{
  "n_layer": 10,
  "d_model": 320,
  "n_head": 5,
  "n_kv_head": 1,
  "head_dim": 64,
  "d_mlp": 1280,
  "vocab_size": 3679,
  "activation": "gelu",
  "norm": "layernorm",
  "norm_place": "pre",
  "norm_eps": 1e-05,
  "positions": "rope",
  "rope_base": 500000.0,
  "rope_fraction": 1.0,
  "qk_norm": false,
  "attn_scale": 0.125,
  "bias": "none",
  "tie_embeddings": true,
  "parallel_block": false,
  "init": "normal",
  "init_std_qkv": 0.0308,
  "init_std_o": 0.00689,
  "init_std_up": 0.0308,
  "init_std_down": 0.00689,
  "init_mimetic": 0.7,
  "optimizer": "muon_variant",
  "lr": 0.0016,
  "lr_mult_o": 1.5,
  "lr_mult_up": 1.47,
  "lr_mult_down": 1.5,
  "beta1": 0.93,
  "lr_head": 0.00595,
  "grad_clip": 0.5,
  "warmup_steps": 200,
  "schedule": "wsd",
  "decay_fraction": 0.628,
  "decay_shape": "linear",
  "final_lr_fraction": 0.0,
  "batch_tokens": [32768, 65536],
  "seq_len": 512,
  "doc_mask": false,
  "train_tokens": 603500000,
  "steps": 13234,
  "dataset": "wikipedia_en"
}
MLP neurons of a small language model. Each row is named by its layer, matrix (up: input weights; down: output weights) and neuron, and shows model dimensions 48-111. Each number is 128 + 24 x the weight over its row's rms, rounded and kept within 0 to 255.
After each neuron's rows, "fires after" lists the tokens most often just before its 100 highest values on Wikipedia text that the model never trained on.

L4.up637 [119 154 178 150 136 126  88  98 114 127  85 122 113 155 123 116 110 140 137 155 145 106 103 124 146 113 122 140 159 125  95 137 127 142 135 118 144 141 189 112 123 139 154  73  76 149  86 157 143 147 158 103 108 108 152 168 177 135 141 168  95 117 164 151]
L4.down637 [113 119 154 135 118  99 155 136 161 142 119 105  69 139 161 133 167 126 142 130 151 156 144 135 120 140 138 138 113 152  98 126  97 140 113 144  99 140 115 118 121 143 108 100 113 111 127 123 115 109 150  77 123 143 110 181 139 148 138 138 139 137  70 136]
fires after: "N", "n", "Y", "I", "Mo", "d"

L4.up926 [117 188  83 150 119 146 109 148 152 108  96 120 129 125 116 123 128 166 138 147 122 128 168 147 134 124 145 116 135 146 121 135 137 156 132 128 152  91 116  85 149 129 127 140 163 146 138 106 123 138 145 137 129 144 169 122 139 146 134 177 144 140 123 128]
L4.down926 [128 140 141 146 170 145 142 169  84 114  89 123 151 135 126 114 158 120 132 123  74 121 121 139 101 114 114 149 149 182 155 104 136 127 159 154 171 149 122 159 155 155 116 106 111 151 105 116 121 153 129  87 100 117 129 135 155 122  92  84 131 156 111 143]
fires after: "p", "F", "f", "dec", "sp", "c"

L2.up736 [177  90 149 127 114  98  80 111 133 136 116 150  92 149 127 155 139 128 123 123 108 108 138 144 112 131 155 155 114 128 153 157 146 124 121 103 110 129 105 104 115 100 135 115 136 111 110 145 128 115 200 125 116 142  87 189  84 135 129 137 112 110 103 137]
L2.down736 [101 132 130  91 101 138 161 132 123 114  97 115 111 111 168 149 134 153 109 144 134 164 135 142 128 186 142 171 124 134 144 140 117 138  98 115  92 145 129 123 139 100 118 144 166  87 142 120 131 106 130 123 162  97 144 151  99 151 137 122 167 155 127 114]
fires after: "m", "B", "M", "b", "tr"

L2.up749 [113 139 167 141 146 134 144  67 136 133 123 158 104 125 172 109 147 112 139 102 130 122 163  82 130 107 112 119 111 166 149  59 146 142 130 139 133 135 136  95 119 124 151 132 163  93 157 147 154 115 128 145 132 103 113 117 127  98 141 105 102 148 165 139]
L2.down749 [103 137 129 155 126 143 141 120 108 105 123  93 129 166 158 100 125 114 152 145  39 113  79 119 144  98 120 104 150 170 136 110 134 170 160 129 120  91  94 100 112 140 125  93 124 132 144 156 120  94 117 134 138 159 166 140 148 158 140 128 134 134 134 167]
fires after: "H", "′", "F", "h", "f"

L2.up515 [155 107 143 143 166 119 132 119 136 106 106 112  99  71 153  66 162 129 153 103 145  81 110 149 107  88 124 149 133 160 139  89 123 124 165 166 134 100 143 106 165 123 110 137 135 117  98 137 114 159 142 118 112 128 157 108 142  96 122 111 168 134 108 122]
L2.down515 [161 115 174 145 130 138 161 148 152 130 146 133 139 155 129 120  97 131 118 142  99 149 137 141 160 125 120 127 103 205  97  91 148 113 130  87 106 153 148 105 140 144 136 161 130 171 113 129 102 124 149 102  92 111 130 152 121 113 142 137  82 132 111 147]
fires after: "h", "H", "e", "j"

L2.up1227 [116 108  96 111 144 163 121 124 133 205 126 108 133 167 101 165 146 122 167  99 126 121 121 154 125 129 133  70 135 138 127 116  83  77 103 129 121 114 110  49 155 140 124 112 158 147 127 114 196 139 140 125 143 152 159 148 142  81 118 117 116 145 104 129]
L2.down1227 [ 99 135  90 126 108 103 143 128 151 149 108  97 120 118 135 120 166 174 135  82 124 141 148 153 147 114 106 171 149 123 134 150 124 120 118 173 153 114 150 120 158  81  85  88 135 153 120 134 139 124  82 108 120 133 133 100 178 170 105 118 128 111 121 147]
fires after: "\n\n", "beg", "w"

L2.up1277 [ 99 124 136  84 135 125 113 145 118 139 163 113 100  78 122 133 116 157 140  83 132  43 117 141 103 187 148 143 134 152 135 125 155 115 117 173 129 139 146 113 196 118 118 126 124  86 101  91 128 151 119 108  96 107 119 151 156 116 115  95 123 120 173 142]
L2.down1277 [113 143 104 123 137 117 125 115 149 125 122 134 141  84  92 100 145 152 114 144 133 141 135 140 143 137 152 122 144 151 108 112 162 135 131 125 157  95 159 135 127  90  87 152 136 114 148  53 122 158 107 153 182 125 124 131 116 102 147 148  71 101 225 127]
fires after: "\n", "\n\n", "ol", "cri", "s", "mag"

L2.up335 [124 148 132 145 105 159 122 109 127 117 141 108 121 121 159 170 172 134 121  92  97 105 132 111 120 127  58 138 129 179 144 101 125 127 134 124 149 129 155 122 121 108 147  85  85 145 128 135 149 108 103 119 124 138 138 108 129 127 106 133 115  95 117 138]
L2.down335 [ 96 121 114  89 134 121 158 158 156  94 117 130 162 111 130 158 142 137 135  77 118  96  78 156 131 131 148 130 107 128 119 118 119 157 164 144 142 132 108 115 127 130 108 115  96 176 171 140 141 134 107 154  99 110 117 159 182 134 113 121 110 115  33 130]
fires after: "\n\n", "M", "=", "the ", "f", "was "

L2.up1138 [137 137 117 161 180 119 108 152 150 128 108 164  95 122 136 106 154 133 152 117 138  88 133 130 163 137 120 173 115 114  87 115 126 101 154 137  78 125  93 131 150  91 163 124 172 109 155 128 107 140  93 127 116 124 122  99 148 147 162  90 129 121 114  73]
L2.down1138 [135 142 122 107 134 123  91 141 118 119 111 128 141 142  97 153 155 110 123 125 167 134 112 142  91 119 101 129 153 167 122 155 122 170 122 170 169 132 160  84 126 149 145 122 122  92 110  98 140 120 134 130 120 132 133 102  83 144 148 152 164 107 107 133]
fires after: "I", "ou", "O", "ü", "E", "ear"

L2.up101 [124 116 151 131 150  96 154 104 148 148 165 131 107 124  83 102  86 128 161 111 158 144 119 126 162 116 125 105 159 115 134 145 138 107 143 138 132 114 129 131 131 121 100 159 130 133 133 138 136 126 112 153 121 156 118  79 131 121 135 122 113 102 160 173]
L2.down101 [164 114 143 103  97 133 109  78 150 128 154 134 161 126 113 115  91 116 122 128 131 123 102  82 167 135 117  90 137 113  77 113 142 114 147 125 182 106 131 110 167 154 145 146 110 157 156 141 158 125 135  93 118 107 123 117 113 113 114 171 139 116 132 139]
fires after: "w", "H", "On ", "on ", "Mc", "In "

L4.up258 [174 195  91 136 127 112 124 129 112 131 125 141 125 155  87 100 142 139 125 131 146 124 109 145 169 107 102 130 115 153  87 110 133 128 136 144 150 121 155 154 130 118 110 128 109 122 140  86 150 127  97 112 158 121 107 134 125 146 131 109 112 115 107 143]
L4.down258 [137 118 135 129 175 158 150 156 126 166  75 117 148 118  99 137 173 128 130 113  91 109  86 149  95 132 115 128 136 131 123 150  63 112 170 128 147 140 112 109  95 139 128 118 166 137 122  93 142 126 175 135 115 144 135 148 128  94 149 161  98 123  39 113]
fires after: "Y", "h", "H", "y", "d", "m"

L2.up428 [100 129 107 133 134 101 126 119 135 142 116 116 122 115 115 100 145 110 109 127 132 109 105 153 156 108 160 112 123 130 113 107 138 112 164 118 101  78 204 155 159  91 237 150 170 151 127  97 121 118 167 160 130 142  97 137  88 133  79 147 153 134 121 138]
L2.down428 [125 164 119 102 117  90 127 141 130 108 196 142  93  80 158 118 135 123 133 156 142 142 111 186 178 175 112 124 125 137 123 102  96 148 128 122 134 146 152 112 115 127 169 130 179 115 135 149 127 117 155 132 135 130 123 131 150 136 152 137 139  95 137 148]
fires after: "I", "Wor", "Isra", "S", "ra", "et"

L2.up363 [132  82 104 139  88 134 179  75  91 118 145 123  92 132 139 130 140 111 117 169 142 137 100 144 107 143  99 113 135 128 146 112 151 157 104 158 133 169 115 146 142 161 107 119 105 109  70 136  91 113  95 159  93  89  91 142 144 179 150 137 133 111 120  97]
L2.down363 [111 121 146 111 123 106 129 116 154 129 107 114 127 102  90 108 163 115 135  98 120 167 133 104 122 112 150 111 102 128 132 147 134  96 146 146  95  87 121 149 132 131 151 147 164 156 169 139 148 105 153 136 153 129  81 111 128 116 152 127  90 156 128 159]
fires after: "as", "Cor", "ic", "R", "it", "z"

L4.up670 [136 147 135 167  73 152 108  75 141 134 115 151 184 142 127 137 149  86 156 135 137 108 123 179  74 116 114 118 122 151 151 135 138 128 130 163 140 100  80 142 142 114 149 132 135 142 142 157 126 133 186 201 139 121 104 153 122 141 108 133 123 121 117 110]
L4.down670 [130  77 146 102 116 129  76 119  89 170 118 146 141 132 110 164 138 127 116 163 145 104 139 115 128 118 120 117 156 147  96 136 135 213 157 150 109 163  87 136 146 128 166 110 126  93 133 105 135 171  86 160 138  99  99 105 143 118 109 120 138 125 139 101]
fires after: "–", ".", ":", "oci"

L2.up151 [163 109 172 118  66 101  95 133 109 113 127 151 121  75 154 123 129 115 154 123 101 116  99 133 111 157 124 120  96 168 103 127 103 162 155 124 114  79 131 138  93 105 150  96 156 137 120 122 157 142 153 120 114 132 111 122 141 115 117 140 126 153 147 114]
L2.down151 [130 114 148 115 159 164 152 122 108 136 137 152 139 147 102 139 133 200 118  54  89 120 122 104 144 123 110 149 107 138 156 153  87 120 134 119 163 144 116 173 182 167 147 160 123 169 126 152 131 118 112 102 103 129 108 126  96 124 135 130 168 125 121 116]
fires after: "f", "F", "Indi", "re", "Ro", "=="

L2.up645 [ 94 173  90 148 117 154  92 139 144 101 107  91 152 138 103 185 167  96 129 117 111  78 112 124 169 125  77 144 167 116 116 114 142 127  97 118 112 126  89 142 151 112 135 104 126  88 146 106 179 137 132 180 121 124 105 112 127 164 113 142 132 152 109  83]
L2.down645 [119 143  99 111 134 121 115 172 147 121 169 118 108 161 115 145 160 118 138 147  81  97 116 125 138 166 137 102 137  96 110 121 154  95 147 114 140 181 152 141 114 122 102 149 118 129 138 123 159 120 141 103 110 154 113 131  91 168 142 128 128 145  99 148]
fires after: "I", "2", "8", "3", " "

L2.up1087 [129 131 146 135 153 110 130 168  92 161 125 119 135 154 167 146 129 128  90 121 138 101 134  68 125 124  79 133 112 154 127 103 134  88 144 126 128 121 126 167 109 140 129 139 108 132 146 141 102 130 118 122 118 126 152 153 153  85 112 139 108  88 156 104]
L2.down1087 [132 135 164  93 167 111 110 152 179 110 122 144 160 112 179 122 160 106 146 118 128 159 114 131 106 120 120 105 134 141 164  86 148 108 134 125 113 141  89  95 101 157  87 136 126 143 108  89 120 115 144 133 198 167 132 133 119 119 132 122  84 154 140 140]
fires after: "A", "N", "S", "Des", "Pro"

L2.up432 [165 136 100 115 122 140 132 148 112 134 128 132 107 124 108 153 116 105 112 162 125 112  98 139  90 133 123 129 108 139 162 170 108 102 131 171 138 109 126 154 111 145 131 153 122 136 131 131 115 142 126 148 139 109 110 157 141 132 152 109 102 125 127 159]
L2.down432 [124 115 111 130 106 120 111 164 110 159 107 129 133  97 180 111 176 163 105 107 147 113 101  86 156 139  84 126 135 116  77 162 106 113 126 134 131 155 138 183 130 108 182 135 128 118 160 138 132 163 108 143 128 138 137 141  93 133  83 174 151  79 122 122]
fires after: "D", "L", "m", "d"

L2.up900 [121 125 120 107 110 133 103 100 115  93  98 145 166 144 150 147 132 126 106 144 115 143 102 181 137 141 147 122 112 180  75 140 117 138  92 118 118  45 126 158 149  87 107 104 153 157 113  42 160  97  87 121 122 109 135 118 140  68 147 102 111 125 152 100]
L2.down900 [132 124 172  81 150 171 128 110 106 121 115  87 160 137 111 112 118 147  94 148 107  97 112 104  92 171 142 119 168  84 147  85 120 169 144 125 103 160  93 161 153 166 117 111 108 120  96 155 122 143 141 110 116 154 151 100 160 171 141 140 123 155 125 134]
fires after: "was ", "Pro", "ch", "Summer ", "t"

L2.up601 [185 123 146 166 141 101  45 146 147 157 142 132 116  90 165 138 148 100 145  93 102 134 135 131 158 100 117 117 118 158 191 103 139 147 111 181 121 146 115 137 131 140 129 123 125 114  89 122  71  91 157 116 122 144  94 114 123 116 110 132 138 110 147 144]
L2.down601 [121 132 165 128 123 130 139 100 110  75 138 104 128 139 103 146 164 114 145 159 120  99 161 159 100 121 125 133 166 124 151 200 134  97 150 123 136  96 135 112 117 144 126 139 150 148 139 169  96 115 107 114 131 143 120  88 149 126 126 175 105  96  86 124]
fires after: "G", "g", "Mad", "D", "B", "J"

L2.up217 [165 130 121 118 120 116 145 142 133 130 141 114 125 164  86 128 101 113 121 121 149 140 150 109 131  92 124 134 138 143  87 128 160 118 151 157 139 112 109 173  71 134 123 113 139 186 143 134 147 138 161 120 140 136 131  83 104 157 132 143 155  71 115 143]
L2.down217 [128 109 120 125 154 142 143  96 108 157  80 160 139 136 123 106 149 107 124 154 139 152 146 112 130 110  95 130  96 101 139 129  84  86 114 140 136 147  95 119  88  95 127 131  90 144 130 160 143 110  94 172 103 112 133 107 146  99 154 117  99 125 101 114]
fires after: "J", "Y", "j", "Pe", "gu", "H"

L2.up792 [ 96 111 134  89 153 114 151 147 159 152 139 107 175 144  99 100 142 128 177 156 128 114  98 131 109 103 106 130 148 148 126 131 139  97 130 128 156  96 127 126 160 151 139 124 130 106 135 115 112 152 123 147 124 131  81 150  97 136 111 155 177 130 124  92]
L2.down792 [208 153 106 154  99 144 117 107 135 125 108 101 154 117 163 144 135 138 151 106 194  71 112 113 115 128  71 122 141 146 167 127 117 143 104 166 127 153 128 136 140 102 116 123 135 126 151 152 157 130  84 132  90 125 127 171  87 173 107 127 154 121 160 131]
fires after: "F", "ig", "we", "f", "Rel", "Li"

L2.up1035 [ 91 162  96 154  88 111 141 131 125 103 123 103 139 123 134 163 117 132 106 124  74  92  94  78 148 139 133 107 151 107 143 145 103 141 107 102 125 136 118 174 147 121 109 121 168 145 126 122 145  65  76 113 142 117 152 112 134 115 123 144 110 118 140 147]
L2.down1035 [ 69 171 169 159 115 114 105 136 131 110 132 130 112 121 116 140 162 112 152 106 135 156 104 129 152 155 117  85 108 156 144 122 136 134 125 134 117 127 137 141 137 149  92 154 178 144 167 141  80 124 129 119 148 128 123 133 128 143 139 163 107 141 134 153]
fires after: ".", "2", "8", "0", "6"

L2.up805 [ 94  98 113 129 103 123 156 157 158 140 166 146 106 138 117 119 122 133 125 128 114 127 123 128  89 134 133 121 106 119 130  98 113 132 167 135 131 134 149 147  94 139 141 107 147 117 115 127 135 131 112 111 174 104  95  69 172  99  86  90 121  88 102 121]
L2.down805 [140 148 136 136 176 118 110 148 138 115 146  88 123  74 148  96 107 146 159 133 126 135 112 146 121 173 128 110 118 133 182  94 145 134 121 130 126 147 108  95 149 117 104 143  94 133 106 121 126  94 124 143  90 122 120 153 162 126 164 137 149 112  84 124]
fires after: ". ", "ne", "Un", "O", "Br", "ou"

L4.up1069 [129 174 185 102 167 120 149 127 146 138  79 103  80  93 126 148 118 137 168 116 151 124  99 155 155 123 157 139 102 149 119 135 115 123 149 148 114 117 115 131 143 138 124 113 119 128 128 115 137 113 116  97 124 140  94 131 117 153  76 144 123 118 176 120]
L4.down1069 [ 87 183 168 143 159 143 123  98 139 142 155 121 129 153 168 128 104 124 131 126 117  75 114 139 127  93 135 117 136 156 130 149 159 152 114  86 136 170 132 147 111  89 118 103 111 146 147 133 142 105 141 123 123 156 126 133  82 158 120 119 127 116 138 140]
fires after: "+", "km", "\n", "al", "−"

L2.up57 [ 97  79 124 116 131 139 114 112 115 111 181 174 100 112 165 139 106 110 120 139 111  94 135  71 125 176 116 147 117 117 119 136 172 100 113 116 100 162 112  92 163 141 156 160 136 116 147 118 103  99 110 117 160 146 151 143 134 140 111 167  88 154 106  79]
L2.down57 [114 112 143 161  91 127 168  99  82 117 135 120 116  95 144 163 142 152 143  98 131 114 116 122  90 166 104 148 122 115 120 122 148 127 112 105 121 123 125 107 140 154 146 109 140 135 102 115 134 146 149 125 173 143 147 123 123  76 121 113 153 107  68 147]
fires after: "In ", "As ", "Des", "in ", "S", "In"

L2.up764 [105 143 169 120 124 108 138 140 126 147 142  88  98  86 118 166 147 157  93 178 120 169 130 154 101 151 111 139 175 142 156 176 118 124 134  94 142 121 122 138 136 160 141 100 123 171 137 151 108 118 118 126 114 141  95 134 117 105 104 130 140 139 143 170]
L2.down764 [109  72 144 163 141 175 158 109 173 119 108 140 112 139 123 100 147 112 173 160 121 169 146 133 129 125 154 118 136 140 136 118 125 114 145 117 114  91 156 128 131 141 122 158 106 143 112 148 105 133  76 124  90 117 130 120 107 122 122  90  36 124 119 155]
fires after: "N", "F", "Un", "at", "hear", "T"

L2.up55 [ 90 123 141 157 135 145 127 119 109 118 161 127  93 119  59 150 130 139 140 142 163  95 145  97 137 157 149 171 155 129 122  55 107  90  77 114 104 162 106 119  98 109 134 125 115 154 120 115 166 110  93 137 132 125 186 111 129 107  83 108 120 140 118 115]
L2.down55 [153 112 129 127 145 113 161 132  74 137 159 150 138 113 116 133 101 122 115 124 167 143 117 139 161 110 159 102 118 125 152 139 117 130  83 155 152 129 188  81 129 129 142 152 133 180 132  87  88 121  93 142 148 112 165  63 114 136 142 152 134 174 177 107]
fires after: "con", "fl", "á", "O", "Con", "acc"

L2.up361 [160  75 143 163 148 106 129  96 155 107  96 105 126 115 147 102 151 142  99 152 150 118 133 154 119 166 136 173 111 182 103 128 114 121 167 121 145  93 109 143 139 188 100 118 153 109 125 133 159 122 147 128  93 126 117 140 107 148 126 125 127 150 100 127]
L2.down361 [121 158 122 144 140 153 145 149 134 109 120 129 107 112 152 125 108 118 128 144 167 118 164  78 153 157 127 154 145 140 145 101 134 146 155 118 121 120 127  73 112 150 132 101 137 133 124 194 118 128 118 108 128 113 167  88  89 108 168 145 136 138 103 132]
fires after: "E", "A", "L", "I", "An"

L2.up775 [ 92 185 139 155 119 142  91 122 148 154 131 115 110 165 134 146 128 124 141 138 151 142 164 139  94 136 119 127 139  93 133 149  93 131 138 111 151 170 206 146 112 127 116  92 142 130 136 138 146 120 106 146 172 124 115 126 122 158 158 103 114 129 183 103]
L2.down775 [119  77 156 141 162 150 112 128 121 131 143 137 124 181 122 123 175 126 177  93 184 117 146 130 127 131 122 137 194 157 127 126  98 143 166 117  95  92 118  97 118 152 112 101 150 129 175 123 121 137 109 153 126 106 105 164 176 111 146 122 139 137  94 129]
fires after: "al", "D", "Al", "M", ".", "at"

L4.up1197 [107 161 124 108 154 150 143 114 119 151  91  84 119 121 156 136 177  95 143 107 116 119 149 139 113 123 130 159  86 133 125 118 124 141 109 153 130 130 116 119 163 131 119 120 122 152 128 154 130 143 107 139 131 143 116 122  77 119  99 108 139 131 111  91]
L4.down1197 [124 176 183 124 103 137 141 127  74  92 108 130 125 126 135 113 139 188 172  92 128 167 128 117 109 141 140 128 128 151 117 104 159 170 128 113  99 161 138 138 162 134 116 105 143 135 139 155 105 162 124 117 141 158 133 120  83 106 117 117 113 106  43 129]
fires after: ", ", "T", "in ", "U", "Il", "of "

L2.up328 [104 118 169 156 125 139  86 111 147 206 125 133 135  98 131 138 138  98 117 144 157 116 160  68 179  85 135 133 138 108 127 102 155  98 124 121  98 118 148 146 127 154 140 171 139 154 151 123 130 146 140 114  88 136 120 153 118 135 157  70 120 118 125 112]
L2.down328 [108 121 103 135  99 129 121 169 129 147 147 120 144 156 118 131 160  68 155 173 149 164 122 101 132 114 113  78  97 106 138 162 137 182 115 139 141 191 112 120 155 116 116 115 126 131 116 118  86 117 142 134 162 140 126 129 143  97 124 154 117 154 118 108]
fires after: "==", "E", "O", "Con", "Mad"

L2.up914 [117 106 162 128 110 120 142 107 117 107 139 110 129 133 123 167 172 164 168 148 113 143 146 168 145 140 130  97 139 100  99 126 124 129  85 129 134 151 128 125 147  92 177 128  92 103 166 109 120 108 131 184 144 145 157 108 106 107  25  68 126 146 109 100]
L2.down914 [163 153 132 124 134 138 119  96  86 131 129 167 159 104 140 149 104 171 134 100 143 162 130 131 124 120 134 122 157 132 113 163 108 106 116  99 108 127  79 124 145 119 161 100 129 150 111 151 118  95 141  70 168 136  93 145  82 117  87 167 118 123 150 102]
fires after: "pro", "ex", "expl", "exp", "is", "dis"

L2.up1219 [ 86 127 102 157 132 138 120 145 118 113 113 126 132 113 124 120 133 110  84 175 155 158 107 178 110 122 157 123 155 156  78 125 120 115 113 125 126 152 108  70 103 107 123 119 123  97 149 137 109 133  71 125 135 103 153 103 145 123  93 105 122 113 154 109]
L2.down1219 [114 135 121 119 140 147 111 128 125  98 152 149 150  96 170 145 124 162 128 155 140 122 132 114 136 156 120 108 114 170  71 120 143 163  91 103 105 130 141 127 109 113 156 126 165 145 157 108 103 158  89  89 133 121 161 113 108 102  97 139  98 148 169 156]
fires after: "- ", "dec", "C", "min", "In", "Min"

L4.up662 [110 126 193 150  93 107 134 126 139 146 112 166 117 147 121 147  98 101 100 133 119 119  94 121 203 124 118 116  94 142 113 123 128  90 133 147 111 145 171 141 159 118  73 128 136  85 138 117 114 115 135 138 165 144 110 149  99 132 162 108 123 123 138 152]
L4.down662 [ 93 132 104 122  94 173 121 103  64 156 124 109 109 137 124 107 132 181 152 133 109 145 134 141 123 134 117 141 113 130 140 156 125 161 145 121 134 110 154 135 109  88 141 137 136 145 119 107 118 122 111 125 152 123 124  91 167 111 100 141  91 121  61 136]
fires after: "==", ".", "was ", "his ", "Early ", "M"

L2.up888 [126 102 126 146 148 117 102 142 158 157 113 141  99 122 138 146 115 110 141 139 193 156 132 156 121 105 132 137 104 106 150 122 106  83 117 193 142 107 160 152 119  88 142 137 169 110 118 129 137  62 132 115 161 127 130 122 131 148 109 138 142 113 139 118]
L2.down888 [105 105 132 162 116 143 131  99 141 133 153 130 151  72 155 162  91 131 103 130 128 104 143 113 125 136 104 119 116 131 127 147 108 139 170 125 108 163 162 152 106  78 152 135 153 177 142 136 130 145 136 131 133 105 120 149  98  99 129 135 148 103  83 149]
fires after: "B", "D", "Tr", "G", "- "

L2.up1224 [104 147 116 148 107 138 128 177 123 130 150 149 143 150 142 189  70 135 122 134 120 138 113 142 136 129 141  94 105 135 142 104 145 120  51 149 117 126 142 129 111  99 124 145 102 166 138  89 130 172 129 140 154 158  99 141  97 156 130 133 135 128 154 146]
L2.down1224 [132  91 147 153 117 162 140 114  90 111 134 150 192 174  91 174 146 142 122 138 139 127 132 124 146 136 101 135 133 147 143 120 138 114 104 132 101 168 115 102 105 142 164 152  78 155 116 123 131 109 114 129  94 142  79 116 128 155 134 171  93 143 114 163]
fires after: "Qu", "Con", "qu", "ch", "Oc", "Re"

L4.up47 [119 121 141 118  97 167 161 140 160 158 119 125 157 145 117 114 120 146 169 162 114 164 103 114 174 129  98 134 103 101 133 104  93 111 135 149  88 126 137 112 150 101 127 143 106 134 119  97 121 152  99 128 123 153 136 127 114 150 122 127 116 177 216 117]
L4.down47 [156 165 142 129 112 194 139 138  82  38 167 120 127 104  99 117 144 125 169 149 164 158 128 154 143 144 125 101 131 160 123 148 147 135 133 112 154  88 143 152  99 137  94 146 148 127  98 112 142 135 120 114 130  93 109 167 126 154 120 140 100 108 189 130]
fires after: "| ", "P"

L4.up945 [122  92 138  97 168 120 131 123 124 166 155 128  67 130 153 131  91  52  52 151 143 146 115 146 113 115 128  90 142 135 104 113 128 160 107 108 111 123 126 132 186 151 135 120 122 153 154 137 166 143 125  99 151 130 193 115 145 124 109 107 178 139 105 150]
L4.down945 [167 130  92 173 141 135 137 135 162 154  90 155 178 145 122 100 139 180 144 133 151 126 112 119 130 204 123 132  81 124 101 112 140 144 121 149  89 121 152 135  85 116 145 120  90 139 159 142  72 114  98 133 107 155 103  93 101 121 213 146 127 137 149 141]
fires after: "as ", "\n", "at ", "to ", ". ", "on "

L2.up300 [130 120 151  93 129 114  81 118 137  85 137 134 139 127 142 139 106  88 130 153 100 170 140 130 121 170 131  96 133 127 125  64 123  91 135 123 113 124 143 119  98 146 107  90 113 120  79 129 144 106 108 130 112 119 106 121 139 120 148 121 122 106 114 122]
L2.down300 [118 104 133  87 152 116 131 100 116 111 150 157 155 114  92 111 122 120  97 152 161 118 134 168  96 121 126 118 126 105 115 154 177 121 109 136  92 148 125 130 121 151 115 129 148 137  98 104 108 141 111 128 124 159 107 123 114 106 165  97 128  98 216 101]
fires after: "On ", "on ", "| ", "\n", "me", "\n\n"

L2.up1186 [134 107 106 126 117 106  90 135 147 147 111 110 134  91 162 201 135 132 116 146 119 182  96 117 159 146 157 132  88 116 124 129  98 127 135 163 121 167 105 101 132 116 137  93 136 139 127  83 184 134 120 116 137 135 133 156 105 167 120 142 148  97  81 146]
L2.down1186 [143 150 130  91 119 157 151 137 136 143 152 115 129  78 152 146  85 154 133 105  92 113  77 104 178 157 140 189 153 159 123 123 135  95 109 125 111 157 123 117 128 155 140 109 170  98 127 114 173 125 135 109  98 102 158 122 108 161 138 105 137 132 112 129]
fires after: "For", "con", "an", "pol", "Arch", "f"

L4.up264 [129 139 118 172 138 122 130 137 144 103 125 152 171 104 119 149 155  93  89 170 146 110 112 153 121 122 127 121 140 147 154 114 127 136 141 147 154 154  82  58 134  89 126 139 126 139 108 122 120 120 152 137 134 141 108 105 131 108 140 121 155 111 135 127]
L4.down264 [ 99  68 110 164 113  94 119 130  93 133 109 126 135 150 101 117 142  98 113 146 122 149 149 125 144 151 108 157 161 144 119 101  92 114  92 124 134 122 137  96 118 145  84 161 163 160 151 102 124 101 152 166  97 114 110 121 125 131 127 140 126 131  98 140]
fires after: "- ", "om", "direc", "loc", "neg", "port"

L2.up381 [107 149 103 136 135 125 146 121 132 124 127 140 136 102 120 153 192 132 130  97 129 167 121 130 101 132 117 188 159 130  97 145 132 184  78 136 134 159 101 110 158 128 146 118 132 141 141  91 129 133 103 132 166 137 154 128 133 163 113 140 140 156 139 155]
L2.down381 [125 122 135 111 153 166 154 136 138 114 114 111 154 115 129 159 114 119 120 160 159 192 135 164 137 143 116 121 120 146  76  42  94 174 163 125 111 147 158 132 112 133 134  91 155 194 107 123  82 103 122 125 131 106 142 149  89 169 141 154 103 144 186 132]
fires after: "p", "Un", "P", "trans", "s", "some "

L2.up998 [140 191 126 100 126  81  64 112 140 136 137 140 112 125 112 135 161 117 104 162 129 125 141 115 126 178 136 144 146 151  87 148 136 123 119 133 123 133 112 133 136 125 166  96 157 122 136 137 109 112  97 122  93 133 126 109 133 112  63 123 133 124 116 124]
L2.down998 [150 149 134 105 121 158 122 169 106 146 172 131 123  83 112 131 132  88  99 155 112 133 130  99 132 132 123  73 146 114 109 125 160 163 140 144 134 144 137 128 137 104 130 114 184 113  96 136 151 130 109 140 136 159 103 140 113 144 178 105 122 118 146 113]
fires after: "B", "b", "C", "acc", "Col", "Co"

L4.up306 [123 135 131  92 104  94  97 133 127 157 118 117 151 162 139 143 110 121 146 145 122 124 170 153 168 130 123 120 119  84 105 141 150 113  72 177 133 110  90 145  96 173 145 149 139 142 140 130 134 124 134 130  94 136 139  95 192 119 115 132 133 165  96 142]
L4.down306 [ 72  99 136  82 119 146 117 158 136 150 122 133 119 138 108 159 156  97 117 108  89 114 127 142 123 151  98 150 143 127 177  92 120 103  98 160 120 137  50 120 116 169 109 124 149 181 158 138 144 151 197 154 113 130  97 146 114  87 150 107 130 139 120 113]
fires after: "Al", "al", "ad", "Ad", "Ag"